Weights of a small GPT-style language model, trained from scratch on English Wikipedia.
Training: a variant of Muon for these matrices, 9189 steps.
MLP neurons of a small language model. Each row is named by its layer, matrix (gate and up: input weights; down: output weights) and neuron, and shows model dimensions 16-111. Each number is 50 + 12 x the weight over its row's rms, rounded and kept within 0 to 99. A neuron's up and down rows have the sign that makes its largest values positive.
After each neuron's rows, "fires in" lists the words (lower case) most often at its 100 highest values on Wikipedia text that the model never trained on.

L2.gate792:44 60 56 51 52 45 40 70 72 46 39 82 50 22 41 35 44 39 42 62 46 54 60 57 44 45 53 54 61 80 31 56 54 54 57 47 71 50 54 38 45 50 60 43 58 61 28 35 49 34 46 38 53 51 25 52 51 63 47 52 48 59 61 57 27 68 43 41 51 70 49 43 25 48 65 37 60 81 51 78 52 51 57 50 26 41 40 49 61 36 56 51 31 23 54 52
L2.up792:54 61 53 56 45 54 58 50 45 45 61 59 68 24 49 41 57 38 62 75 60 23 37 70 31 79 42 60 53 42 54 65 72 50 52 52 41 47 61 47 53 39 38 48 53 64 55 50 67 42 38 59 59 40 39 36 32 53 52 66 59 57 51 24 47 80 36 34 59 56 33 76 53 65 48 59 48 50 57 68 51 53 45 44 51 39 38 52 45 59 43 43 49 57 39 63
L2.down792:55 53 54 29 57 56 48 29 73 57 60 46 21 46 53 42 60 65 75 53 43 48 45 52 54 35 48 53 38 32 85 28 44 38 47 61 42 64 53 58 62 46 42 55 70 38 46 68 60 47 41 58 49 40 54 51 47 38 51 64 38 52 54 48 59 54 45 46 38 72 51 52 44 56 46 30 44 35 49 44 63 54 18 42 43 45 31 61 72 60 59 42 73 51 45 50
fires in: "up", "34", "upon", "44", "upper"

L2.gate59:42 50 37 33 31 29 47 59 65 63 51 32 61 47 30 58 41 35 51 73 65 59 35 55 51 63 55 27 78 50 52 29 56 47 53 45 53 58 48 35 57 63 54 52 37 73 43 27 58 53 68 56 63 59 65 72 35 23 44 45 59 28 45 45 53 60 31 47 50 75 64 53 47 51 61 58 49 32 31 33 65 58 44 58 54 51 43 70 61 51 63 29 59 34 63 38
L2.up59:57 58 48 41 37 42 65 28 48 58 44 33 51 54 43 52 36 55 59 60 76 62 34 70 49 54 59 29 68 67 26 43 49 59 35 47 63 34 58 48 49 35 42 46 71 58 42 58 57 44 61 70 46 61 65 73 60 44 48 44 52 30 66 38 52 45 38 58 59 59 65 51 65 45 75 52 62 24 44 35 61 40 53 41 56 62 28 44 67 40 50 53 58 63 56 42
L2.down59:50 48 42 38 62 41 70 33 61 61 58 48 38 83 48 54 53 40 36 29 60 34 45 46 27 37 57 50 59 42 65 56 53 45 59 60 56 45 36 29 55 46 56 54 54 28 60 73 61 32 59 83 46 40 42 59 74 51 47 52 65 42 68 53 55 51 66 44 53 46 57 32 43 58 46 66 63 50 44 64 60 24 41 76 69 51 65 43 54 51 52 56 59 53 44 48
fires in: "season", "episode", "competition", "traditional"

L3.gate86:28 40 48 50 49 53 61 43 35 52 42 70 71 41 45 65 36 67 41 49 56 30 54 44 43 63 36 78 47 55 39 42 76 64 43 46 65 54 39 37 41 29 37 37 57 43 49 38 44 46 34 61 43 48 17 43 36 50 53 55 52 73 56 40 46 58 18 36 48 44 29 35 66 54 57 38 35 53 54 38 36 56 58 54 50 51 67 52 46 33 45 70 45 59 49 56
L3.up86:65 41 34 42 42 54 44 42 60 54 72 58 42 71 49 45 40 50 67 32 49 44 54 46 49 45 61 37 61 65 39 53 42 52 59 68 43 65 36 44 48 59 53 45 48 39 71 57 66 39 81 58 60 36 39 57 48 36 62 48 60 29 64 38 46 44 26 29 34 45 62 35 68 65 38 40 38 48 48 64 49 45 40 61 58 49 65 64 55 48 31 45 69 46 34 40
L3.down86:37 49 21 40 50 40 48 45 65 41 27 41 41 22 66 59 45 44 45 44 47 33 30 57 55 45 52 51 47 78 36 42 51 72 29 43 54 57 62 45 57 48 44 53 31 82 31 53 35 46 58 55 51 53 68 53 68 44 45 56 67 57 47 51 70 60 53 60 40 52 61 40 38 37 45 67 47 55 40 57 48 56 55 59 59 62 50 42 62 46 35 38 40 57 53 42
fires in: "made", "debut", "future", "just"

L2.gate246:62 62 53 51 58 53 76 53 45 66 43 22 59 54 21 53 59 39 37 45 55 55 50 48 52 27 52 31 62 61 49 56 48 74 60 58 46 58 56 66 41 61 67 62 57 63 34 38 37 46 46 58 58 62 70 59 40 54 52 25 42 42 35 40 28 51 53 54 66 59 29 65 56 41 53 52 47 35 38 51 30 41 47 65 14 38 57 65 62 45 51 47 29 40 33 53
L2.up246:62 52 37 49 52 46 58 47 52 64 37 56 59 52 52 44 39 31 48 41 64 31 67 54 57 45 62 46 44 58 52 46 49 53 61 42 57 57 33 62 38 42 39 48 41 69 51 68 35 40 35 57 62 67 49 48 52 64 49 48 32 53 29 51 50 62 49 66 56 62 26 47 62 31 63 64 69 60 32 45 53 41 61 71 39 43 56 60 55 34 53 31 34 27 45 64
L2.down246:81 43 38 52 54 40 54 52 54 60 44 32 33 60 34 57 64 41 73 19 50 10 63 45 55 58 39 51 53 72 67 30 28 62 52 58 63 28 40 46 37 41 62 48 63 45 64 49 64 37 45 69 29 82 54 45 47 44 37 41 72 57 51 55 61 48 50 69 41 53 44 52 64 44 61 56 66 70 49 40 51 27 70 34 40 47 61 38 61 52 44 59 32 52 53 72
fires in: "year", "years", "season"

L6.gate131:29 50 62 57 59 63 39 44 54 47 30 57 47 56 62 55 39 47 64 35 68 59 28 51 76 38 65 42 38 49 47 57 55 60 52 60 51 50 28 57 75 55 33 47 59 48 47 33 74 45 57 33 68 43 45 58 57 64 54 72 52 49 31 42 43 60 43 52 45 40 57 53 66 49 32 23 42 64 30 60 49 51 47 43 65 66 57 51 43 38 74 42 30 53 67 54
L6.up131:53 54 46 55 48 55 42 44 31 52 27 60 45 36 38 52 37 65 68 53 62 42 32 43 70 43 54 45 51 33 41 36 46 58 31 46 50 38 65 64 45 49 31 53 43 73 65 42 65 50 43 47 48 48 42 65 47 55 18 44 59 47 46 56 52 36 33 40 47 55 57 54 65 36 63 62 63 72 31 67 69 65 48 53 61 45 66 57 47 51 39 47 41 50 61 43
L6.down131:54 47 42 54 49 64 50 51 80 40 36 47 78 41 48 54 69 32 50 26 24 53 48 40 51 53 40 71 48 59 47 57 61 36 26 36 49 68 46 55 29 44 53 72 51 43 41 43 78 35 53 59 57 61 41 53 65 65 53 40 52 40 47 32 55 51 43 52 41 47 32 42 65 60 39 42 61 42 52 44 57 59 53 43 64 61 39 53 44 43 83 69 48 50 27 25
fires in: "of", "for", "new", "on", "in", "to"

L10.gate71:62 81 63 49 72 59 30 71 60 34 53 45 33 42 42 28 25 59 44 43 43 41 35 55 64 69 53 43 59 32 67 52 48 48 59 36 51 45 46 46 41 45 40 53 38 49 42 34 58 60 38 43 52 48 84 43 57 44 55 49 63 38 48 14 44 29 41 47 45 41 22 50 56 53 49 27 48 38 42 72 47 46 51 47 69 69 50 59 69 65 53 45 64 27 47 55
L10.up71:40 52 47 28 67 43 55 66 48 49 33 36 38 50 47 62 43 66 68 60 59 53 43 33 32 60 58 33 56 42 63 46 66 38 47 72 82 49 19 68 62 50 59 48 42 48 36 70 55 43 27 53 55 54 49 64 79 47 59 56 56 49 49 20 50 46 56 58 55 45 45 48 38 53 66 45 62 45 51 51 30 62 65 55 51 58 27 44 47 61 66 50 42 21 58 63
L10.down71:62 48 52 44 40 57 54 38 54 53 49 57 39 51 42 54 47 70 37 58 59 54 81 47 59 56 41 55 35 33 52 68 70 30 45 34 37 46 65 45 59 41 38 55 73 51 38 48 54 38 62 60 36 45 35 47 51 60 40 42 62 39 47 12 31 42 75 48 52 38 53 49 62 62 27 64 58 53 57 43 53 53 32 34 31 54 59 56 40 37 53 58 56 51 39 84
fires in: "of", "the", "on", "to", "for", "among"

L11.gate340:70 62 42 43 49 60 61 24 28 51 51 56 71 42 49 44 50 64 50 51 57 48 37 53 34 56 42 46 65 62 47 62 36 49 52 47 56 41 42 58 24 51 60 53 52 54 66 56 55 35 37 31 63 44 41 52 45 54 35 44 69 45 52 33 51 57 45 49 28 36 52 60 52 26 72 45 42 44 52 42 30 28 42 52 36 56 51 54 46 63 61 44 51 32 41 46
L11.up340:37 54 50 64 42 61 59 50 38 63 47 53 58 45 59 58 64 17 43 60 75 62 54 55 47 62 48 45 65 49 53 43 44 48 33 37 73 38 42 43 34 77 53 41 64 65 59 52 57 51 60 54 58 58 52 34 39 33 20 41 32 45 69 51 50 67 54 73 69 44 46 60 35 56 69 44 51 66 42 59 64 38 59 43 49 39 55 36 41 50 34 69 50 55 38 77
L11.down340:47 42 53 35 60 65 53 50 46 50 47 52 44 62 31 64 45 66 65 45 27 34 47 22 40 59 37 68 61 66 40 33 48 58 61 73 46 67 34 32 56 56 56 51 41 55 81 44 36 43 61 26 42 48 52 62 77 42 37 60 60 54 54 16 47 48 45 62 27 45 68 60 45 36 53 60 65 34 51 46 44 29 70 61 39 65 52 46 59 57 53 46 40 48 63 50
fires in: "the", "was", "years", "year", "by", "since"

L2.gate84:47 49 61 54 41 45 41 49 55 55 54 72 43 28 59 63 53 61 25 68 52 32 51 33 54 46 47 58 55 54 54 41 54 43 36 51 75 50 50 41 50 63 44 14 27 48 32 50 70 40 48 47 58 48 46 41 53 63 66 49 57 50 45 36 61 67 47 59 51 62 42 47 30 50 34 60 48 31 40 58 68 40 29 41 55 52 34 60 42 46 85 55 28 63 40 47
L2.up84:59 59 52 32 52 59 40 35 32 53 43 65 51 35 47 72 48 69 22 70 53 28 72 40 43 62 51 74 50 73 57 39 50 36 47 53 62 45 63 33 39 49 39 32 17 53 47 55 62 38 38 41 45 45 47 50 43 51 63 53 64 48 34 38 38 52 57 56 47 59 52 30 34 63 28 58 69 29 42 44 65 50 48 44 54 46 30 66 54 61 71 49 29 54 42 80
L2.down84:40 59 26 49 44 53 49 32 53 38 36 28 43 50 62 49 56 41 60 44 63 44 47 49 66 30 37 73 35 48 58 42 59 49 39 44 49 46 51 64 57 62 69 70 39 56 57 58 67 28 30 57 27 41 52 73 47 46 45 50 33 36 50 57 33 48 61 55 38 36 70 44 46 43 53 42 70 21 59 58 35 43 47 36 51 50 58 47 38 63 49 40 57 46 46 59
fires in: "up", "upon", "office", "upper", "nominated", "died"

L6.gate863:41 47 60 47 68 54 47 59 68 73 37 60 56 55 39 50 43 62 35 51 33 24 47 45 71 31 40 42 30 59 51 31 55 43 58 76 47 48 29 52 65 43 07 50 64 39 44 41 36 69 30 52 51 74 64 67 54 69 47 38 65 39 62 46 46 39 46 60 48 43 32 46 57 49 55 59 58 54 39 47 58 71 37 74 57 59 58 47 40 34 72 60 27 26 60 57
L6.up863:52 28 72 55 50 58 58 54 46 30 25 35 66 62 58 66 61 53 54 74 39 40 60 54 45 81 54 55 65 43 47 64 61 44 56 59 70 58 52 46 41 55 40 59 41 15 62 58 71 53 46 36 38 61 61 49 40 46 45 56 55 41 71 49 49 57 55 56 44 72 55 51 46 30 47 62 46 56 57 58 55 37 60 64 43 54 55 44 33 50 27 52 34 32 52 60
L6.down863:34 52 52 53 32 48 48 51 58 47 41 60 52 48 55 45 46 41 47 54 61 38 30 51 36 50 60 55 48 37 58 58 57 40 40 45 46 45 45 62 50 39 47 35 60 29 47 68 56 49 26 68 66 48 60 29 66 65 57 70 43 47 45 38 37 39 73 34 31 31 37 50 65 63 39 24 61 61 78 51 30 75 63 51 50 54 43 70 44 67 47 59 59 60 59 51
fires in: "of", "to", "from", "be", "into"

L4.gate185:61 45 45 51 45 38 53 60 41 47 57 44 71 50 67 41 68 41 47 27 42 41 50 35 31 74 65 56 59 56 54 35 65 39 34 57 46 31 54 49 53 53 42 41 49 77 26 21 50 61 40 45 58 29 56 42 70 51 53 43 54 56 53 58 59 38 68 49 52 49 49 46 55 42 42 64 56 64 46 59 48 51 39 43 43 39 40 37 77 32 39 48 46 67 39 51
L4.up185:68 48 41 50 55 52 58 55 33 56 40 39 69 35 65 43 41 49 43 51 62 34 40 27 63 56 56 59 39 29 46 32 49 49 32 35 63 29 67 36 49 40 39 44 50 67 33 35 58 63 42 37 50 39 53 46 52 44 59 46 58 53 47 62 60 55 68 46 49 55 55 41 66 38 56 63 55 64 34 50 62 52 48 66 60 36 64 53 69 36 45 50 64 67 54 60
L4.down185:65 47 65 41 58 31 38 40 38 63 47 52 39 42 48 45 46 49 59 44 36 37 44 53 71 53 46 62 49 54 49 42 48 31 62 44 65 83 55 51 44 30 36 55 54 36 45 53 62 39 48 66 61 52 57 53 55 45 23 73 51 63 56 42 41 73 63 71 36 50 61 47 61 54 41 49 59 57 39 57 54 42 68 40 66 40 31 63 41 36 46 72 45 57 80 43
fires in: "space", "skiing", "africa", "china", "korean", "australia"